MLP neurons of a small language model. Each row is named by its layer, matrix (down: output weights) and neuron, and shows model dimensions 32-159. Each number is 50 + 15 x the weight over its row's rms, rounded and kept within 0 to 99. A neuron's up and down rows have the sign that makes its largest values positive.
After each neuron's rows, "fires before" lists the tokens most often just after its 100 highest values on Wikipedia text that the model never trained on.

L11.down806:31 57 77 34 51 57 56 45 42 55 52 46 45 66 51 47 55 38 78 38 72 46 62 44 47 67 53 40 47 54 59 34 57 52 33 39 45 42 45 31 55 41 44 38 45 56 27 62 67 19 43 42 58 42 18 36 67 47 55 49 48 19 60 52 08 65 58 59 43 51 35 45 51 72 53 56 66 78 90 66 44 51 22 47 41 87 40 65 66 69 16 73 31 51 81 67 29 52 56 31 57 38 58 31 60 19 59 58 54 60 43 65 47 67 71 36 32 68 40 40 47 72 45 35 35 69 26 67
fires before: ",", ".", " later", " after", " of", " in"

L11.down432:80 54 82 27 47 74 35 44 55 68 37 17 49 42 44 55 55 27 60 75 42 58 27 46 32 55 68 51 43 26 35 51 75 79 60 22 40 47 67 60 27 58 67 70 55 58 54 65 41 58 49 47 29 52 20 54 12 53 43 30 58 36 49 19 47 30 53 64 40 36 74 45 55 72 44 47 43 20 43 37 61 61 61 59 55 37 77 35 59 31 40 38 17 30 55 40 39 52 56 48 23 51 69 59 55 41 85 39 38 75 34 40 60 66 42 67 66 34 73 53 53 47 44 64 67 39 37 55
fires before: ")", ")\n", "):", "),"

L2.down124:48 56 71 60 51 48 61 39 51 55 69 65 53 63 67 54 52 56 31 78 37 60 50 02 39 39 57 56 29 57 58 66 55 40 49 58 58 45 48 13 48 38 50 44 37 61 70 50 64 42 40 66 36 56 59 54 58 66 84 52 26 31 68 47 35 57 54 69 68 43 49 57 65 43 32 40 41 34 59 41 43 70 50 78 62 39 41 40 78 31 65 62 43 70 52 36 56 77 56 35 63 25 64 51 49 76 43 34 48 49 38 67 60 50 31 46 57 58 40 23 39 52 37 56 60 50 60 47
fires before: "-", ":"

L6.down626:44 51 41 30 47 42 47 46 17 42 30 65 37 63 77 59 34 54 68 41 68 42 46 47 52 37 50 57 24 54 34 52 86 23 45 47 56 59 63 51 49 68 42 47 58 65 23 22 67 33 17 42 49 82 66 44 35 62 39 41 66 62 58 38 31 72 51 59 45 48 83 43 53 66 50 60 17 43 75 39 45 64 57 72 52 29 37 61 67 53 70 55 38 64 58 49 23 62 53 70 29 52 33 76 58 57 42 83 52 40 76 60 58 41 76 29 53 57 54 33 49 70 59 44 42 27 33 74
fires before: "ic", "ization", "ics", "iz", "i"

L10.down657:65 33 44 56 58 78 38 40 46 48 38 34 69 43 35 49 80 84 51 64 49 61 32 57 65 57 43 56 64 45 52 70 43 56 62 48 49 44 54 77 65 61 54 46 41 57 50 72 60 43 46 60 43 42 45 45 54 81 44 55 39 61 23 49 36 88 50 20 50 49 51 48 67 70 36 60 43 36 22 55 33 35 52 16 68 27 38 69 30 64 37 63 42 61 63 43 62 27 60 53 39 15 53 57 31 50 57 77 54 34 51 32 48 41 48 64 54 79 36 32 41 68 44 80 36 28 39 59
fires before: "ak", "ad", "wn", "y", "ok", "d"

L2.down576:64 61 77 42 74 29 85 46 13 49 38 46 49 51 31 48 70 63 44 45 57 81 33 31 46 65 83 38 47 72 47 40 64 54 45 24 35 34 66 55 57 42 44 58 18 47 67 31 33 38 76 53 49 61 58 49 70 38 48 28 28 48 57 36 72 49 63 64 71 63 62 46 64 24 38 63 22 49 50 36 37 48 45 62 55 61 47 44 39 35 42 56 57 43 69 43 51 32 54 42 45 60 42 36 49 31 55 47 69 45 37 31 40 83 48 68 50 68 42 45 54 51 30 47 58 42 66 36
fires before: "|", "|\n", "|---|---", "|---|---|---|---", "|---|\n"

L11.down482:64 45 85 37 54 65 55 59 63 38 64 53 57 66 31 36 33 11 50 50 69 77 69 58 48 40 59 64 12 52 34 39 83 70 36 46 40 50 43 36 40 59 27 58 28 64 40 47 45 12 48 62 38 46 69 59 48 71 75 51 37 56 44 51 41 61 42 64 67 23 48 36 44 63 51 90 74 46 52 60 52 48 56 55 40 66 61 55 36 53 34 42 72 71 55 39 51 35 61 27 43 56 45 63 44 48 22 55 61 40 67 64 68 64 65 35 70 45 60 47 56 61 41 58 69 39 38 70
fires before: "ic", "ical", "ics", "ically", "ized"

L10.down512:41 58 57 40 35 44 57 25 26 40 48 80 24 67 61 28 33 31 49 54 69 42 54 48 25 66 30 37 59 51 58 39 27 36 82 66 35 74 33 57 37 36 56 57 32 63 54 49 42 56 53 45 39 39 47 41 52 42 44 45 50 54 31 68 49 37 66 30 43 45 73 65 41 30 33 61 52 76 80 32 59 49 49 51 29 64 54 42 33 51 57 50 47 50 38 51 65 43 64 46 37 35 44 65 46 70 26 68 49 72 79 41 42 43 65 26 31 56 79 43 43 42 41 45 44 82 48 72
fires before: " ", " |", ")"

L2.down873:52 35 31 60 52 42 62 31 33 28 57 52 38 50 80 38 73 46 36 66 54 76 49 52 16 31 39 63 65 41 41 61 59 59 32 18 58 44 71 49 48 56 33 36 42 30 40 53 51 44 74 15 62 68 48 62 51 45 44 30 22 55 77 58 21 51 53 63 40 57 79 56 61 08 71 28 39 43 45 76 60 51 48 53 43 67 25 39 36 44 65 48 45 42 48 50 44 47 37 57 53 69 62 50 44 34 56 59 35 46 53 71 56 49 40 48 54 31 33 43 87 34 39 35 27 51 69 56
fires before: "|", "|\n", "|---|---|---|---", "|---|\n", "|---|---"

L4.down89:67 51 68 41 43 64 28 41 31 54 33 71 43 19 31 38 42 39 73 58 59 58 33 52 81 86 38 53 52 44 17 42 42 40 50 43 80 71 50 51 79 28 38 55 31 56 63 35 18 36 55 56 47 41 61 49 54 30 09 04 79 54 50 43 29 47 26 43 40 07 34 67 48 73 71 49 48 65 48 64 86 69 50 40 61 61 81 43 49 64 49 37 66 69 15 36 43 57 67 26 48 30 47 65 56 53 51 45 51 55 43 66 63 43 50 45 58 52 55 66 43 47 57 68 69 59 58 36
fires before: " "

L6.down162:39 41 51 45 39 72 67 49 37 75 45 15 45 20 66 41 87 29 50 58 44 25 54 59 56 51 37 45 75 44 31 38 69 36 55 63 32 71 57 41 44 44 58 53 69 65 45 51 42 57 35 74 66 68 28 50 51 57 83 50 46 28 52 60 47 42 59 39 80 24 37 77 61 55 63 55 35 60 55 60 79 29 70 39 48 56 66 75 58 52 60 61 58 25 55 45 61 48 49 56 40 36 51 28 46 32 65 45 49 76 49 73 64 26 56 63 70 37 48 39 47 67 68 65 41 55 09 49
fires before: " ", " M", ":", " E", " K"

L4.down182:59 25 63 52 57 63 30 47 18 47 53 63 46 61 59 65 31 66 55 65 59 61 52 58 43 49 50 56 54 33 39 53 46 32 72 48 75 58 35 65 64 38 67 62 36 36 64 09 31 29 60 63 43 64 39 34 53 52 24 33 65 57 39 62 19 53 46 91 25 49 25 53 73 61 53 40 58 82 59 66 61 83 31 17 43 65 68 26 49 62 65 56 46 34 48 56 44 46 59 65 60 39 52 43 47 41 32 43 72 66 47 52 46 58 57 32 75 40 47 20 54 45 70 33 55 62 60 47
fires before: " ", " .", " S", " D"

L4.down105:52 49 62 62 53 61 63 32 49 34 39 36 78 50 14 56 17 52 42 68 65 68 64 75 64 53 29 35 48 70 71 58 52 59 57 50 44 31 81 71 46 63 58 42 44 59 80 57 54 61 38 60 37 42 70 55 38 43 47 56 50 31 57 74 37 74 25 19 42 62 32 89 47 50 21 59 31 44 62 39 72 70 39 57 43 70 69 72 25 56 77 60 35 59 51 53 33 52 45 62 23 34 43 47 34 66 41 37 65 47 70 56 40 61 56 44 62 48 42 45 68 20 91 37 81 49 52 33
fires before: " ", "y"

L5.down228:14 58 56 66 22 56 37 59 38 49 23 55 71 32 58 45 37 51 35 61 84 52 48 62 87 62 22 76 52 38 64 53 47 29 39 39 36 32 39 53 57 26 32 50 43 94 49 78 47 53 50 38 63 28 49 13 41 30 41 44 54 39 38 44 33 53 24 46 34 44 41 57 61 80 57 80 26 67 52 46 47 47 51 33 32 47 74 43 52 35 49 46 62 70 47 55 54 47 63 35 63 67 57 80 14 31 52 46 72 52 67 63 65 36 40 55 46 48 36 67 21 60 55 51 49 52 60 35
fires before: " ", " –", ":", " the"

L10.down200:46 65 53 35 36 37 56 56 49 59 51 38 34 42 60 48 46 42 49 57 55 39 13 63 50 32 50 11 50 44 79 43 37 41 62 52 53 53 68 33 65 76 39 43 43 68 32 66 65 49 46 63 48 58 30 46 31 44 37 53 52 67 25 43 52 89 56 66 20 58 46 54 42 68 43 36 38 36 15 39 09 67 55 55 38 51 70 37 66 45 53 48 63 44 39 29 22 30 43 49 54 40 19 54 44 63 54 72 49 55 45 48 86 66 61 74 24 57 55 21 48 40 40 63 56 39 46 44
fires before: "19", "18", "is", "17", "al"

L2.down154:45 62 80 57 51 59 36 31 44 39 46 39 80 42 43 65 86 43 53 23 68 67 58 45 34 18 44 52 79 00 33 61 52 58 52 19 44 50 58 65 63 50 79 45 53 44 32 80 69 46 30 33 56 75 48 42 52 77 34 49 65 48 45 54 48 37 84 59 47 54 69 49 56 59 67 63 64 74 43 41 46 48 52 58 56 55 66 57 29 46 11 59 80 37 69 41 38 22 47 62 67 63 35 52 44 39 44 52 46 32 19 46 48 54 61 61 36 35 39 54 53 64 50 68 31 39 66 53
fires before: "ad", "ip", "k", "wn", "c", "ok"

L11.down640:18 24 15 62 57 66 57 60 26 21 76 25 33 56 42 56 40 57 42 54 37 30 36 47 31 55 54 32 48 47 17 44 45 62 52 35 58 58 06 69 50 65 28 34 60 49 58 45 54 34 70 57 65 50 34 42 44 71 20 41 53 60 64 72 57 89 49 36 27 51 55 48 62 60 54 68 67 76 38 49 70 53 66 39 55 58 56 49 48 48 49 36 71 59 49 58 37 52 38 35 52 40 39 55 78 70 68 41 67 46 25 58 60 70 67 54 59 55 54 58 62 42 27 42 48 54 55 43
fires before: " a", " the", " on", "es", " an", "ed"

L5.down787:51 51 38 48 35 57 65 53 29 53 06 60 34 39 68 33 35 25 55 57 91 57 40 56 59 61 56 75 49 48 44 23 66 41 52 62 43 47 42 68 44 62 37 27 62 60 61 63 30 55 61 68 34 42 67 50 26 47 51 69 41 60 57 37 56 52 59 50 49 45 71 61 48 29 60 56 60 39 48 55 66 63 64 46 27 79 48 65 39 50 39 37 30 47 40 54 29 45 34 82 71 38 31 40 61 49 59 24 56 27 59 36 55 30 52 45 58 53 56 57 54 23 61 73 68 54 42 52
fires before: " ", "ese"

L2.down224:63 39 38 40 67 31 57 47 74 40 19 29 44 43 47 48 97 39 46 50 36 25 67 62 51 38 59 65 29 60 56 66 67 45 47 67 72 55 52 62 33 69 50 56 55 58 38 75 64 74 41 69 51 67 49 57 80 49 69 56 41 46 47 62 44 23 65 45 76 44 45 87 39 39 61 50 23 41 64 66 54 51 63 34 48 44 97 46 29 45 45 59 47 47 33 53 54 64 39 13 70 54 63 59 57 67 06 57 56 51 58 59 25 63 44 32 49 56 60 15 36 42 42 65 42 61 58 43
fires before: "ional", "or", "ister", "|", "ors", " as"

L5.down285:61 49 72 54 56 56 77 24 71 64 57 39 57 63 56 62 22 49 72 54 40 62 30 58 28 58 65 67 07 57 20 57 48 20 50 19 53 59 47 61 37 66 50 64 51 41 83 66 46 43 19 70 60 73 48 39 44 13 47 45 57 46 58 48 47 53 63 48 43 56 28 55 43 16 52 37 61 52 57 53 53 51 56 30 49 69 68 61 70 70 43 79 69 30 40 33 66 40 60 36 35 38 67 48 43 62 47 41 70 46 60 60 35 54 78 53 32 44 33 68 23 57 34 54 74 84 65 73
fires before: " |", "als", " |\n", ";", "\n", "ed"

L4.down403:71 55 60 28 79 42 39 43 53 66 29 41 15 53 72 44 53 67 35 37 25 51 75 36 83 69 37 39 40 37 49 48 81 44 47 53 77 48 53 41 61 54 46 38 42 60 62 53 34 20 46 45 56 81 53 21 48 58 38 51 58 41 40 51 38 39 80 65 45 57 59 49 51 50 61 28 42 50 49 80 51 70 32 85 44 59 45 53 78 49 56 50 61 54 71 34 61 43 27 46 47 45 49 38 46 51 61 60 57 47 72 48 48 44 65 53 41 56 33 30 44 29 60 47 63 51 54 67
fires before: " (", " |", "m", " |\n", ")", "^{"

L5.down529:45 62 39 64 60 60 31 21 32 68 58 46 49 57 56 49 57 61 45 63 37 56 26 46 46 42 30 46 06 78 18 28 58 37 53 46 39 45 37 57 35 54 37 37 46 80 51 59 77 50 39 41 52 52 29 43 53 48 50 33 49 64 53 58 33 48 73 21 67 45 42 61 29 32 73 77 48 13 90 29 45 57 42 67 55 68 70 51 29 44 58 52 52 82 39 40 35 57 56 46 46 33 41 59 61 33 70 40 72 78 39 47 46 61 63 59 52 66 59 48 53 34 57 70 48 49 37 56
fires before: "ement", "ect", "ment", "ed", "it", "er"

L4.down346:35 17 42 35 44 60 47 52 36 41 74 40 52 49 60 32 54 59 68 54 56 60 39 51 56 34 51 42 71 78 62 46 50 60 48 42 31 55 44 46 37 40 14 47 61 66 41 58 52 33 52 55 38 66 09 36 35 84 49 51 54 91 50 44 57 70 65 44 77 65 44 50 43 54 68 62 46 50 68 38 50 80 35 60 34 76 70 35 44 56 60 51 57 51 68 43 38 50 13 46 35 32 18 69 32 49 36 43 54 55 46 58 42 24 55 45 64 68 31 40 46 33 51 63 71 54 48 40
fires before: "ed", "ment", "ig", "s", "ved", "ing"

L4.down722:60 55 87 43 42 58 85 39 41 31 30 29 45 49 61 43 57 35 64 44 31 46 54 46 50 51 53 27 77 71 47 52 47 36 43 59 56 59 61 47 65 61 79 32 65 15 46 41 31 54 49 40 35 50 42 27 39 61 37 68 49 43 54 47 34 47 71 53 45 45 36 50 44 55 54 25 51 63 58 57 66 82 34 54 53 51 42 51 68 56 65 71 35 34 47 61 72 46 19 55 59 21 76 34 40 70 40 73 37 51 65 52 59 34 47 56 50 77 64 30 65 63 62 50 67 27 56 23
fires before: " |", " ", " (", ")", ",", ")\n"

L3.down665:37 35 53 55 34 60 20 45 44 64 38 64 50 75 60 83 72 54 57 52 45 78 58 38 43 48 34 44 66 20 61 51 49 55 38 55 28 50 41 57 53 59 45 11 76 37 55 53 64 62 68 73 62 42 55 50 43 32 49 48 33 52 62 35 32 40 64 49 40 54 31 22 32 56 36 38 36 88 25 59 41 74 67 65 42 39 37 27 68 44 60 29 27 50 46 54 37 40 79 47 56 83 24 41 55 43 38 44 52 47 68 40 72 56 45 03 68 60 73 64 28 59 57 32 45 62 51 38
fires before: " was", " is", "al", " also", "aly", " has"

L5.down29:40 38 34 53 87 47 84 38 44 59 64 32 62 62 67 38 52 50 30 28 30 50 33 81 33 67 57 51 40 36 44 34 51 55 32 70 45 59 41 41 70 56 40 52 33 42 56 57 34 74 65 17 56 24 57 81 58 74 38 60 40 58 70 88 65 73 59 40 58 64 65 50 59 34 38 38 73 66 44 67 61 54 33 58 57 56 36 58 36 44 63 47 28 60 58 45 42 62 43 60 52 63 50 43 41 41 41 58 54 83 55 45 41 69 53 47 48 42 34 24 60 42 79 52 29 59 46 36
fires before: "ed", "ten", "ing", "er", " on", "ly"

L4.down711:58 33 40 55 51 22 44 51 32 39 52 43 24 49 70 61 33 22 53 47 45 61 61 38 48 71 73 55 51 38 14 48 41 53 55 62 47 47 50 64 80 35 54 35 30 36 49 50 67 79 68 52 31 35 77 44 62 41 55 58 46 35 55 69 35 24 22 41 56 53 47 63 65 73 43 40 34 52 63 47 49 61 66 36 60 70 62 53 63 47 47 82 69 66 58 27 49 52 51 37 54 46 21 27 60 67 59 06 50 47 42 17 64 49 53 46 65 66 09 24 44 50 63 57 95 49 62 71
fires before: " ", "12", " W", "20", " L"

L5.down885:43 65 46 77 57 54 64 49 56 61 61 53 46 34 69 57 89 29 59 31 44 63 46 47 52 41 46 51 34 43 58 51 48 75 35 25 45 72 58 57 55 20 53 63 46 76 38 31 50 39 63 59 48 66 34 55 62 22 60 27 38 54 39 41 42 47 48 46 55 19 56 19 44 54 54 59 47 40 64 64 52 32 43 55 37 39 37 62 54 69 55 69 24 43 41 48 45 56 44 56 80 66 33 64 45 35 64 51 72 54 41 42 56 65 45 34 50 71 39 25 60 50 38 43 30 50 37 27
fires before: " |", ".", "–", "|\n", "|---|\n"

L2.down516:64 60 54 50 62 43 36 44 55 57 50 75 44 45 52 27 52 34 46 47 49 26 30 41 52 79 38 24 50 37 83 44 45 78 53 39 60 31 45 71 53 40 60 44 44 59 48 38 41 31 41 35 48 56 29 31 75 39 53 54 61 42 44 45 58 50 61 33 46 60 55 39 65 69 22 61 48 73 95 48 71 40 46 33 35 54 40 17 41 52 43 14 30 62 51 50 34 48 57 70 59 47 58 57 65 77 35 40 42 49 32 56 22 41 20 45 53 40 39 50 35 52 38 71 31 56 05 77
fires before: "|", " "

L2.down499:63 41 56 66 50 65 57 68 46 47 74 45 45 66 65 32 87 47 56 23 34 62 43 55 58 41 69 52 63 07 50 46 70 68 52 57 59 25 30 63 40 47 41 28 28 41 56 51 42 25 53 50 38 56 46 37 89 25 56 67 56 43 40 42 73 52 49 25 37 35 39 68 12 66 63 81 50 46 44 68 54 38 73 45 54 42 53 49 21 45 82 46 34 50 76 58 39 77 57 31 85 54 51 41 34 69 43 66 43 11 49 30 54 34 32 67 32 70 38 47 29 52 64 58 54 42 08 48
fires before: "|", " ", "-", " (", "20", "L"

L5.down497:43 36 47 60 47 50 61 64 41 38 41 19 38 38 58 45 67 27 50 58 36 68 54 27 41 62 55 46 63 78 42 40 67 19 54 72 35 69 28 49 51 81 56 27 52 27 76 54 82 38 67 56 59 40 27 39 59 33 57 58 26 50 52 51 51 55 25 29 62 58 55 46 39 64 61 30 51 54 57 36 56 53 34 54 48 60 90 43 77 54 53 63 55 33 40 52 41 32 23 43 48 24 41 30 29 66 37 37 59 56 27 71 57 44 61 39 63 49 45 52 84 34 74 55 73 52 47 22
fires before: " ", " −", " +"

L10.down853:48 73 34 41 53 48 49 67 62 40 63 46 56 68 71 42 53 14 25 23 33 41 53 66 52 34 29 37 70 31 59 52 35 53 33 35 35 58 38 55 50 56 61 10 54 78 43 48 75 58 25 57 64 07 44 63 44 48 54 44 69 41 53 43 53 67 57 52 62 59 39 78 67 48 54 57 69 38 38 52 36 45 41 69 23 50 49 15 39 42 65 62 25 49 47 64 55 45 70 50 52 54 39 43 75 23 82 68 27 53 44 54 52 69 33 55 45 62 57 23 64 41 42 67 46 43 38 57
fires before: "19", "20", "18"

L11.down390:46 71 15 47 81 63 77 31 51 54 56 42 40 49 68 48 42 23 33 48 57 27 29 32 36 43 44 49 66 65 39 75 25 35 85 55 49 43 53 72 42 74 47 34 53 57 53 45 57 69 72 29 56 59 39 63 61 46 38 65 52 59 54 63 51 51 51 38 47 48 42 55 99 33 33 66 39 60 51 44 55 65 26 67 28 57 38 53 56 45 35 63 60 38 58 36 66 51 49 48 62 41 27 50 78 68 80 57 51 49 48 35 49 66 24 45 52 31 33 38 81 57 53 67 63 43 46 48
fires before: " the", " ", " a", " number", " T"

L11.down752:59 47 29 42 35 48 41 31 36 54 57 18 39 67 51 42 38 50 29 19 33 48 62 47 65 24 64 46 40 74 39 50 47 61 61 67 49 50 39 80 51 65 32 63 56 64 54 00 42 53 30 56 60 64 57 38 60 51 28 57 62 43 52 61 41 61 31 65 45 32 52 28 61 92 72 64 25 49 58 53 71 45 73 54 45 26 59 39 52 35 50 37 56 67 70 62 58 73 75 59 61 45 58 73 53 55 41 66 43 45 38 53 21 43 29 57 50 44 34 48 60 51 56 60 57 66 31 37
fires before: " the", " ", " L", " a"

L3.down400:41 57 62 64 50 76 54 46 39 49 52 40 50 35 42 11 62 47 75 36 31 60 39 34 63 49 68 60 54 57 62 24 51 36 22 64 58 50 27 34 48 37 38 39 57 42 84 50 68 71 45 11 42 32 32 69 49 63 53 63 47 39 23 31 51 71 46 43 48 75 68 51 43 45 54 30 74 54 37 61 45 67 52 47 52 54 65 58 40 40 37 78 33 47 65 84 74 85 27 61 44 36 57 88 38 26 58 47 32 45 61 73 35 55 53 46 54 72 52 39 76 53 32 70 29 34 31 82
fires before: " |", "N", ";", "G", "P", "R"

L5.down704:64 73 74 37 38 61 79 70 47 57 43 64 55 58 55 53 62 34 69 49 56 47 48 48 62 62 50 21 54 39 56 34 52 27 31 53 50 41 20 46 45 41 22 66 49 74 35 66 36 17 55 60 68 49 32 41 45 34 44 40 68 38 45 58 41 35 51 51 32 51 60 68 61 78 46 56 34 66 60 69 66 31 51 23 67 41 44 40 53 68 29 28 59 59 35 47 26 43 43 34 50 57 30 33 67 46 62 51 57 68 40 27 34 30 24 54 52 35 43 38 54 50 32 62 26 76 59 29
fires before: ",", " ", ".", " of"

L2.down300:64 43 58 51 68 34 34 53 51 54 15 18 61 26 40 65 56 30 70 26 36 37 44 65 55 51 49 53 40 42 25 28 58 61 22 55 47 54 46 78 57 42 62 27 27 54 40 36 44 37 54 39 61 32 55 50 57 64 65 68 52 30 69 47 34 51 45 50 38 42 52 45 20 55 66 41 72 24 50 74 81 53 71 63 63 78 86 77 47 74 23 49 44 59 47 40 57 57 67 60 58 66 70 23 45 39 54 49 50 81 37 30 65 51 85 22 76 58 32 36 54 31 58 48 36 03 20 48
fires before: " of", "ry", " Pr", "es", " in", "."

L4.down855:48 59 33 86 67 46 44 67 27 80 48 67 28 31 74 52 64 52 50 36 81 29 61 44 46 69 13 68 28 50 59 60 66 62 62 45 49 49 49 60 61 22 30 44 26 28 48 46 52 57 78 56 45 59 53 40 66 59 45 54 56 47 57 63 32 16 71 51 71 57 28 47 53 51 92 40 69 74 51 23 46 44 64 40 53 53 46 38 32 58 55 42 61 60 68 29 53 50 70 71 57 44 40 55 42 37 23 57 46 55 48 15 58 52 35 46 22 38 10 50 23 67 60 51 42 40 48 53
fires before: " |", " |\n", "C"

L5.down276:66 56 50 74 78 43 29 44 26 64 79 47 29 74 58 49 58 63 38 55 43 61 63 58 30 27 39 28 73 51 45 38 35 49 53 49 18 26 62 39 35 26 60 49 56 47 53 38 62 53 32 68 42 64 58 46 91 71 40 44 61 55 57 40 49 61 34 49 51 55 31 67 34 50 55 35 57 60 51 57 22 72 80 58 52 27 48 39 63 18 59 54 65 69 70 07 47 55 56 46 54 57 62 23 39 53 49 50 57 60 54 38 58 41 38 47 23 62 32 36 34 44 40 89 58 60 42 46
fires before: "-", "|", "=="

L11.down67:76 61 95 40 66 52 76 61 01 46 42 63 38 47 24 32 37 46 70 62 54 63 35 54 41 40 38 46 25 75 68 28 47 54 21 48 51 31 51 83 58 30 60 22 42 44 18 36 50 40 28 69 44 49 53 43 47 34 38 60 51 48 26 46 31 26 75 41 62 61 40 49 63 42 53 34 50 42 38 52 67 85 20 34 76 44 72 61 48 59 41 37 50 66 66 63 59 48 52 41 38 49 64 47 55 59 63 41 36 34 47 56 51 41 49 60 73 51 54 06 35 51 46 35 45 48 42 44
fires before: ".", " in", " m", " ft", "z"

L2.down309:47 26 65 44 32 50 68 50 62 51 51 54 50 60 51 57 55 26 34 35 86 87 73 71 21 55 40 48 34 50 49 61 43 73 51 71 40 44 36 73 30 58 38 17 84 65 49 45 46 27 45 63 43 55 51 29 13 28 54 30 41 62 54 53 71 49 44 19 20 61 49 45 35 33 44 40 48 53 49 81 36 42 56 61 35 67 73 47 27 62 54 42 27 48 59 70 61 37 47 32 60 51 27 33 46 47 68 40 74 67 73 42 56 40 60 31 33 55 29 65 59 11 47 71 67 28 50 45
fires before: " is", " was", " also", "aly"

L10.down340:37 10 58 59 26 54 74 46 68 66 41 49 23 38 29 49 55 52 35 81 60 65 47 67 52 51 50 54 47 49 24 57 61 38 61 60 25 62 52 49 40 58 70 24 65 45 44 00 54 47 54 55 44 67 46 27 30 21 66 36 44 51 56 64 42 74 40 36 63 51 46 38 40 69 27 66 59 33 51 54 44 77 48 41 63 60 21 65 57 30 67 35 67 30 65 58 81 43 54 62 36 32 68 50 61 81 58 64 79 48 57 52 51 54 80 51 44 45 67 39 72 21 64 58 69 40 54 55
fires before: " "

L4.down299:42 51 30 35 49 48 46 51 30 74 48 37 52 21 47 54 51 57 62 60 79 58 43 66 41 86 38 61 25 43 65 64 39 54 54 51 64 52 40 43 60 40 56 49 39 36 46 43 66 50 39 33 31 63 62 49 64 30 75 58 46 52 68 56 63 59 54 82 55 42 53 31 39 21 69 24 84 44 35 52 55 51 81 38 58 80 59 38 38 38 48 38 56 71 72 52 80 28 36 63 45 48 34 40 42 31 44 60 55 97 36 18 47 41 30 60 29 60 42 39 27 58 73 51 77 41 29 40
fires before: " |", " ", "}"

L6.down633:41 75 58 54 47 83 34 29 57 34 42 36 44 62 40 46 64 68 70 68 30 71 57 46 66 31 85 62 50 66 55 70 57 31 59 38 58 61 20 53 16 69 62 60 65 29 52 51 79 70 62 65 61 70 51 53 72 42 73 62 55 39 51 42 38 48 49 58 37 56 66 46 50 44 47 52 61 46 32 03 48 39 64 78 44 68 51 37 65 47 40 57 47 56 48 56 62 38 27 32 55 48 64 76 25 62 67 45 45 67 13 80 28 57 60 54 70 90 34 47 37 65 47 46 63 74 41 61
fires before: " |", "N", "G", ")", ";"

L2.down548:43 36 31 71 44 38 29 45 35 37 46 45 81 69 28 46 50 52 64 48 37 28 41 58 47 62 41 46 27 55 62 48 52 74 50 68 59 13 60 55 47 47 40 42 47 69 40 48 54 64 53 73 51 26 41 44 67 61 52 23 37 33 62 40 58 54 41 30 59 18 40 75 39 80 59 33 63 51 47 43 30 54 66 63 58 47 64 66 49 46 35 47 44 48 45 31 53 37 52 36 29 47 35 35 52 51 72 55 61 69 33 60 45 61 51 16 41 42 12 32 56 20 35 63 83 45 51 78
fires before: " ", "|"

L6.down56:69 35 48 59 50 37 65 10 46 34 54 45 49 56 72 31 50 22 32 54 40 33 50 25 34 67 72 56 64 72 58 80 65 37 77 30 37 47 26 41 83 38 32 44 30 46 70 63 79 64 60 10 40 54 40 33 38 25 41 67 71 52 42 76 60 42 48 56 51 50 46 47 42 74 58 57 57 46 46 43 47 51 50 66 51 46 59 62 52 39 43 50 58 53 75 54 26 35 49 70 45 41 63 59 71 85 34 60 58 40 49 41 63 54 52 49 58 59 64 43 29 56 36 57 43 64 59 39
fires before: " ", " No", " —", " Y", " T"

L5.down863:54 39 66 45 61 56 53 35 42 63 60 55 09 15 58 35 52 65 52 45 43 58 42 44 69 67 56 43 38 71 45 62 72 33 30 32 33 46 38 45 51 66 41 35 48 64 69 57 67 55 70 41 44 69 40 26 41 49 40 41 33 46 67 55 50 67 18 48 56 44 56 37 23 81 51 46 46 42 54 48 81 59 49 74 61 59 74 37 34 60 65 68 42 57 52 41 44 64 38 66 52 22 21 28 44 70 15 46 49 47 34 64 63 34 12 43 44 38 72 59 35 38 40 50 33 47 50 30
fires before: " ", " App", " |\n", " Go", " |"